Weights of a small transformer language model.
Size: 8 layers, width 448, MLP 1792 GELU, 22.6M parameters.
Architecture: LayerNorm before each block, rotary positions, untied embeddings, attention and MLP in parallel.
Training: 1389M tokens, 5299 steps.
MLP neurons of a small language model. Each row is named by its layer, matrix (up: input weights) and neuron, and shows model dimensions 256-383. Each number is 128 + 32 x the weight over its row's rms, rounded and kept within 0 to 255. Numbers have three digits each.
After each neuron's rows, "fires on" lists the tokens most often at its 100 highest values on Wikipedia text that the model never trained on.

L3.up148:112102143104114181169100120120099094097088128078168135158167182136069166135072175090082077131179127149140140095129131189179081139115181179130096121150163106163113120144085093121161153170167103181158102128160152137143145139142149134181103127138119143140157164119180108144197032078167132063078138131145115138115124197151144123154228141128138166149122114079125116177104120143120106145135
fires on: "ens", " is", " was", "b", "av"

L3.up95:099095135110116127133124112174115027108123064158083108175123104127106186152074142083075086081103098205112143115119097107105094143115125150135187149155183147137133111076143191075037091131129121130142153187117159111161160168147092129150150064121141153106170057140170124155167130089145144169166136133096108122109111128091089143188136137152141101127123113142102158141184211155137137127110
fires on: "-", " and", "v", "h", "av", "to"

L3.up1246:112080088127123069133117099063122095133144120106149078253144082133129146164107133128102114100102169097157155155195135101116166187087181103150136090094081137129093149121112143132065095111099098106175181126142138093121123116089190129121154121169142082139168112045191145123191095201088147190125163120163149176167100119137076107169146095132119129177093139077084134123143138117178137127086
fires on: ".\n\n", ".", "\n\n", ")."

L3.up1583:096130118174180126097077082097179120141144127151208122179138089142098117118110104141144136129126136102132117119136126146118150097096160112165135169122053117134108107182090176072077104104116108134152146082114145145127093197080121048134169099149082114144132101142093165115152117140097096121142146134134085185110167087076089166135137118154114161152110135105140135081192143143180120120178
fires on: ".", ".\n\n", ").", "\n\n"

L3.up1269:089096119123130155108150144135063125090150131109168109152139114169166132137112137162148144170104126131083100102154091125163207122104125078115192079097089124142114120138073099111152134164151162164183175132125034122186102177107083197127180140076082198101164116118183136097065090167140122132133142105132194086116057075115089146080122138094096134145147120108074131093108116115080122123151
fires on: " city", "ty", "i", " town", "y"

L3.up299:115124089116163155154110135078121088124122133096131105113114087142129133089135134110146151092087082159153165144067128129116122077109156114182092113114158150148216115165125148168107101123111143126196131108136065096176129103164089091136142167131147125135143135101108151165095126115168156095158180071151069136076162133138154130142146117125147068126127138126151166178089147128134153134121
fires on: " |", "|"

L3.up584:101111088127092111178162148115119128162160097164110111135168177120177133186137101094134145078126122108155119092152102116126126113113180133170166136106156097113136119154098150132152111119144109098238154079083140130053122096058175043135210093099100117107124105113116139146174128140151105129143168167107100193175105105101129099150133143128102089122131115072136152125108104105149096146073
fires on: ".", ",", " |", ".\n\n", ").", "\n"

L3.up1576:139160123167107147112087170116098137128128096102146132106095123146167114096191163115127119110117126080107086123091116214106183092123116079149117153148237191062126138156089149165145130148101162133163085116184182137162134101111134180092151112064176118068086119099091145085060126125115058113139195121081124133123106143123161167126119140106153071176163208138173116139096164128180135132083
fires on: " |", "ly", "|", "aly"

L3.up891:122085131107093166103152111120164097131183114053103124118136080187176123142113099054130076183177114121130106135166096128071075150164124162198087135095098103135129101133104154136134118073135152113103125097102146131109082124127109115139123139132139155189099185112178139117157116146175134147122168149141158127152153149073106111085082187140126098093150145072179100110132130110191106132145
fires on: " and", ",", " with", "r", "ail"

L3.up126:198136150093122079066154135119125126139138137140131137092134211042185119173109164106136137127131147103155092217155143139135181118119144128115139182113123083075171160173106104138132132194106115113104083123100106096116134161052123131099101130093105130115168210160095173115107151103057146117162104094139022127169177151105137083111138099075110174090111112176135155120142119149129135096137
fires on: " Ind", "ag", "ad", "ang", " well", "m"

L3.up1416:150092220149147149114124167128138117135093149134145151132129163103147176107116219149189168135039186174150140118111071164135088091170101143094124141139067041081154169126086104223121163058083113083179126078108123141096116134112153140153165153156118068135096153105150161182118114120123093130117121099128137086134144153140135153103135157140198085143152097150089090140159166084156154153133
fires on: "um", "as", "ail", "s", "unn"

L3.up719:140174183157136060187101101099107109189090072164133121128060050085146102074114197162191179152160165085141126138159153056090224131146159181134114152122150130113168138143100127171112155151118161116184044134110152098116142151079115129144144162103140097200146118106171143161111179133122139165148153139140099186092116118130102160104060114150100127109096096106120141141086124095140178088142
fires on: "es", "as", " as", "ains", "v", "ain"

L3.up545:089110130139177073158122081125172167107140152097127114106053095126092141090170119170104128101145102189127138142168187083129151152124174091058124171123128136172123164141077158168129161167100143119149124144163114102102105060116215077125159120152150150142111087135114148160119139154152127141138177132154102142133120133093127109121173202105096093151033144092117143118133138170099119108124
fires on: "A", "s", "el", "os", "l", "X"

L3.up1413:146119159224105139168153210123174112067142146076084147095133120110110173129105166175132155086109103152119142085066216151147126126102160176217083114121091101119115129117053100093143132161126055144124150136097182104150126096136161147122183176090142144165146162144146099075121160090161110126121116178124134141153129189117192143149163206149129156130130168082121160116186162186137106107166
fires on: "b", ".", "k", "ol", "d", "x"

L3.up22:139130127132111142176118188068150078167119177092149109150134104060152084123132123116114171159069155123170138157109102110119147072149166080125146091155106154130112171132113105133049143140110109131108136146174065106127165122106184133117156142134101162118149146163141126113171145092128127178126099125128091126142112169118134138139143097073130192092095181108102114121115131114115110078189
fires on: "p", "b", "w", "u", "st"

L3.up813:131148141142176141131062131113156195136167179147150149135118129076111080158124076117130137152099119170129200132100108109123130162098177177134130108114113134098115072125123124080171117116170133099123143097117125102078169187170122093127138125116051120100136090098144132135174184075122116126064163134103087106159115112107093162166141142121155146144063100146106136126077154121082197087097
fires on: " |", ";", " but", "it", " at"

L3.up623:068205139196164143161132147136102115158108086067151180099156102103149134170161167148115093070176134141092155104159158127088158109110062129160140184151101091147160089141122104086154169116132151130122129117072160092106105134169149085072066165113122115170142154167166152121142150141085184173160151103101135138094166129083166110104114087173075141182146147135129150085183140133136120099160
fires on: ".", "ath", "ad", "b", "ch", "e"

L3.up32:096112095152141099108130124084173134160083159116166112153132083098124177117097147163140111109110120120126126150096136107078178120070148133168123123149126114127133116180116170103079122123101055089138132112150186115082131100130130091102136093145135123134129108091142151126160089190114115110090149154106139182106160106115118100125109143146130104152166143099120178089156135098233121092182
fires on: ".", ".\n\n", "\n\n", ").", "\n"

L3.up412:135136073099147169143050118144145167177155118113132125176147059143108115138146165146140103111104104098138108124123091100076209152078114124217134101152087108131141068150124132187112088095191138141201091168148190101093113164145170173118119150126149057102219160128119113100130072196096133098153172113142147129136192175198121128142098139157123118177181104112122128108111134126168118150100
fires on: ".", ").", " that", ",", "26"

L3.up1617:167159132157107081140113112144138108153099120131090134123096138103103103174122134122088148149112142121125153164102120199153162126086124128128081118108126151119147068105109099137124102131114076117167175085109052179134125190146110118107099087114145103136212131133131111143193186043133137070141110128097116132089095119083134166139134094153144093116116091107118117100099133142085123113151
fires on: ";", "al", " in", "ass", "end", " civil"

L3.up586:138077131152151129132152097112122134126158138123107113164128116133080201172061132097133128114141107134122124135085163158120162085078156183166124108175076100111074131183147157124081116157090127172151145190172124090078173112147116107075074206140132156121087132135102103094124100176158102076155149115132155131121168170141134098079118121079076144147149124153130125132129144090245088103111
fires on: ".", ".\n\n", "\n\n", ").", "\n"

L3.up1773:146118067148122115081109116103116072184075152090086129091089176054090147128100108127126162204091119098134175093089140102184114177118103078153114148122069150086115103089051138180088116171146131098137147131140082110142202115141139099108184101109118102170122122128148117153148092112164110143109148133151146132118140096081102116136144160165173073131091103177115164130077187173164079131187
fires on: " in", " of", ";", ",", " •"

L3.up291:146119174125201078157138113146129162130087113126106143088122143170125184171132095133209147128140185149171125106107166077089107141124127113127112075140134218116073146080172138128152111145133092156122102142190157167108126119071153095080107105139099136112103064091077203132133124174099115111105125105118175145083130173111197102134110150121129105134117107029097108088124170127140147106106
fires on: "l", "ro", "T", "et", "k", "el"

L3.up809:140084108141087097223140160133131121135114140139085146068123136077119154158082081107147159114105175118122164100163119118199189161107115122155141099101104134149099139128107131142165147115170150123140114104110085062155154129144149152098137074157094131135101111083110145165096141111106184081108133121141177162111140161110141135120160144106162089106079142198119091088107108175158113186148
fires on: "3", ",", ".", "es", "rop", "ep"

L3.up788:108172077116072109115127127095152142132160126105197178117163144154181148137184107136093058137163171137105113097195147134144108118129132169200145105125115138123071120128098124115103083134148126187110150165059142069114085116130163058056152111127156073128117093039176114107142161136182145129118093089118130049140133166090118149142098113117143076150094135160174139120197139158150123113103
fires on: "r", "h", " and", " Em", "ir", " an"

L3.up259:153128161166155131134146168205160131133123121104123114149046089145140117017119114150126141142033109153130112108130164066098078156094150150144040130131146111145084106090127037164154146087111177112062136160163167159178128133148141182132164169128106174152100135093147094141114090131144146194109143084088136142144086077120098164091157184104065143135089157178144134067183115150089074147122
fires on: ";", "nd", "im", ":", " ", "t"

L3.up625:117139103084095166135153099097135094115135100111112104094118121123108207218125146111123129108154168203175183099108129152192176116133117138130100097151055152103131170070148145170132155129124193109125186118128098064103201124144152151115123128112124169086201166163130125078115136127088052139178063115078139120108129144124105115150139119094076119109042095161099140151122129180141158130166
fires on: "t", "w", "I", "l", "p", "c"

L3.up1344:124122115158185099068114107172137136183076147153149128145142089057122137133099106128136125172124113148124098102097168157062159122090139148133153102124119068203109070115127166081073114066159100119132086141114148121110139116170138111096119166154081057132124134134111112061156054112153104096135156074088118126117127079119153144144088163142081120145148123132088118083107197128131148092111
fires on: ".\n\n", ".", "\n\n", ")."

L3.up1508:123101126159123116147105084125163180085082109166169170091157160063108121181100153121113203108137158100111090093126114124097105098172113074156120142101146105156079085119079110130155117107023085156151175086168139129093103095147177131157185098151099092156156127129130118149167130176139097152097127143090141184174158121137115126136154106104119134097154127098162097098129119136181136161135
fires on: "|", ",", ".", ".\n\n", "\n"

L3.up577:129173111112140166142085154098158140102226152139103153134079078155176115118163096088099099133106057130153081087103156185156120169133142137087162162115172079142163096149073107118105157108142109185101103112166113103143085142112140118056139115136095119178211071056146183180132167198132129122186152116126131139146126149148093124148178108142110138090148089136095136122117114130145119161121
fires on: "ter", "g", "at", "en", "p", "aus"

L3.up1488:148164169116135127183193206147175089180084134106167113112119144210114148125062119100185144158135150097128161126168099105115156162064143129121145081056161140127104085120114089132128141133115123123098119149139171081211140086110102140106140157098125135168121140070138144165152173120094041167132100135097153160094134101074203103100167127182094122113111135193172220144104144118179103114112
fires on: ":", ";", "e", "ies", " married"

L3.up1099:127135120126142117121130096077178117146100139113148126167155078100088176153117145151135141131082132098142126135123194136098170081063152111141152113132125087114117124167046203071065111100077081086176122098149162108046110090092155099113155112167125125100140110088100125128172087193106096103125175186089142214126193117101089098136141115164111091168143124097126101072141139098214078133172
fires on: ".", ".\n\n", "\n", ",", ").", "\n\n"

L3.up711:086081122086170096128142126114119128085147162109167142175131137153146137039147199129080144142143139121127095109125172090131157114076113117120114143137164164100145118110172160100130130136136104116172193118139209068072100110142110133140137089103086093125114088149129105137177128155128071098095091170070157189080146104159149104082121173168161076154143101145128132104077139117146192214129
fires on: ".", "\n", ")."

L3.up1326:131112138107099124106138076150171132087155092129123128093121119115130151129111089191097120085148161140104150114168160112141126137135120130141139150136165127146095103177171155140083156106149069117161101186078146134164072134134138167202138104170145153166136067159187150138129145124160076117175088140123155114115043115122115126155062065143036173106188127140199160111126169150108111133112
fires on: "-", ":", " |"

L3.up1748:145148102136064143116089213106144136106163095100140120094145115073125094185090094084160094100131055215069136147124130157101128085184113099140145133196144177075125172151180123122098154086147174124128111090130132115110101082176175095075147187110061166135230174173150129116070073159125184097065083175061080161119126114131168078153108140146113141160105169082128105146128207110125090137108
fires on: " |", "y", "w", "b", "ad"

L3.up1616:143089100178125078161142171129124175132121199110100149122100127142110119137141139094137115108122149145203122120129117114147101153120110186101152187177104149116123150159145146135169138132119180093132105151099104135107147108184101142117105101097137159147151090082117109125152164081174169099104124123111158146095080131135139138092168103149192130160143126175106103130136165124115200126082
fires on: ",", ";", "M"

L3.up1731:162143085061172113135105130168005191127117071084141121136115164180126155161174108200096156102125144099134182100130158171174148130093113097128111161127127186152140118100125162132124112098180151044165206086126138124146104135153136127166175142199093149116199138143148140140168113123103080125134127128145166131109095120132140134120135131128127160113163144071155092096161084096072085165125
fires on: "th", "ary", "s", "i", "y", " women"

L3.up1208:141122141126092145104080193076131150164139125199130148134130116110120171137117120099127125142107138125144140109122181152090125144101146144150059131110122127145094121122083100178141121172164078141144156085069137174166133145102122124147103171097148174160151101153163137188128196166137131160189105097161114159155147161123145133055163145107116122097088111135111072096153149128161134140107
fires on: "ra", "b", "p", "born", "at", "in"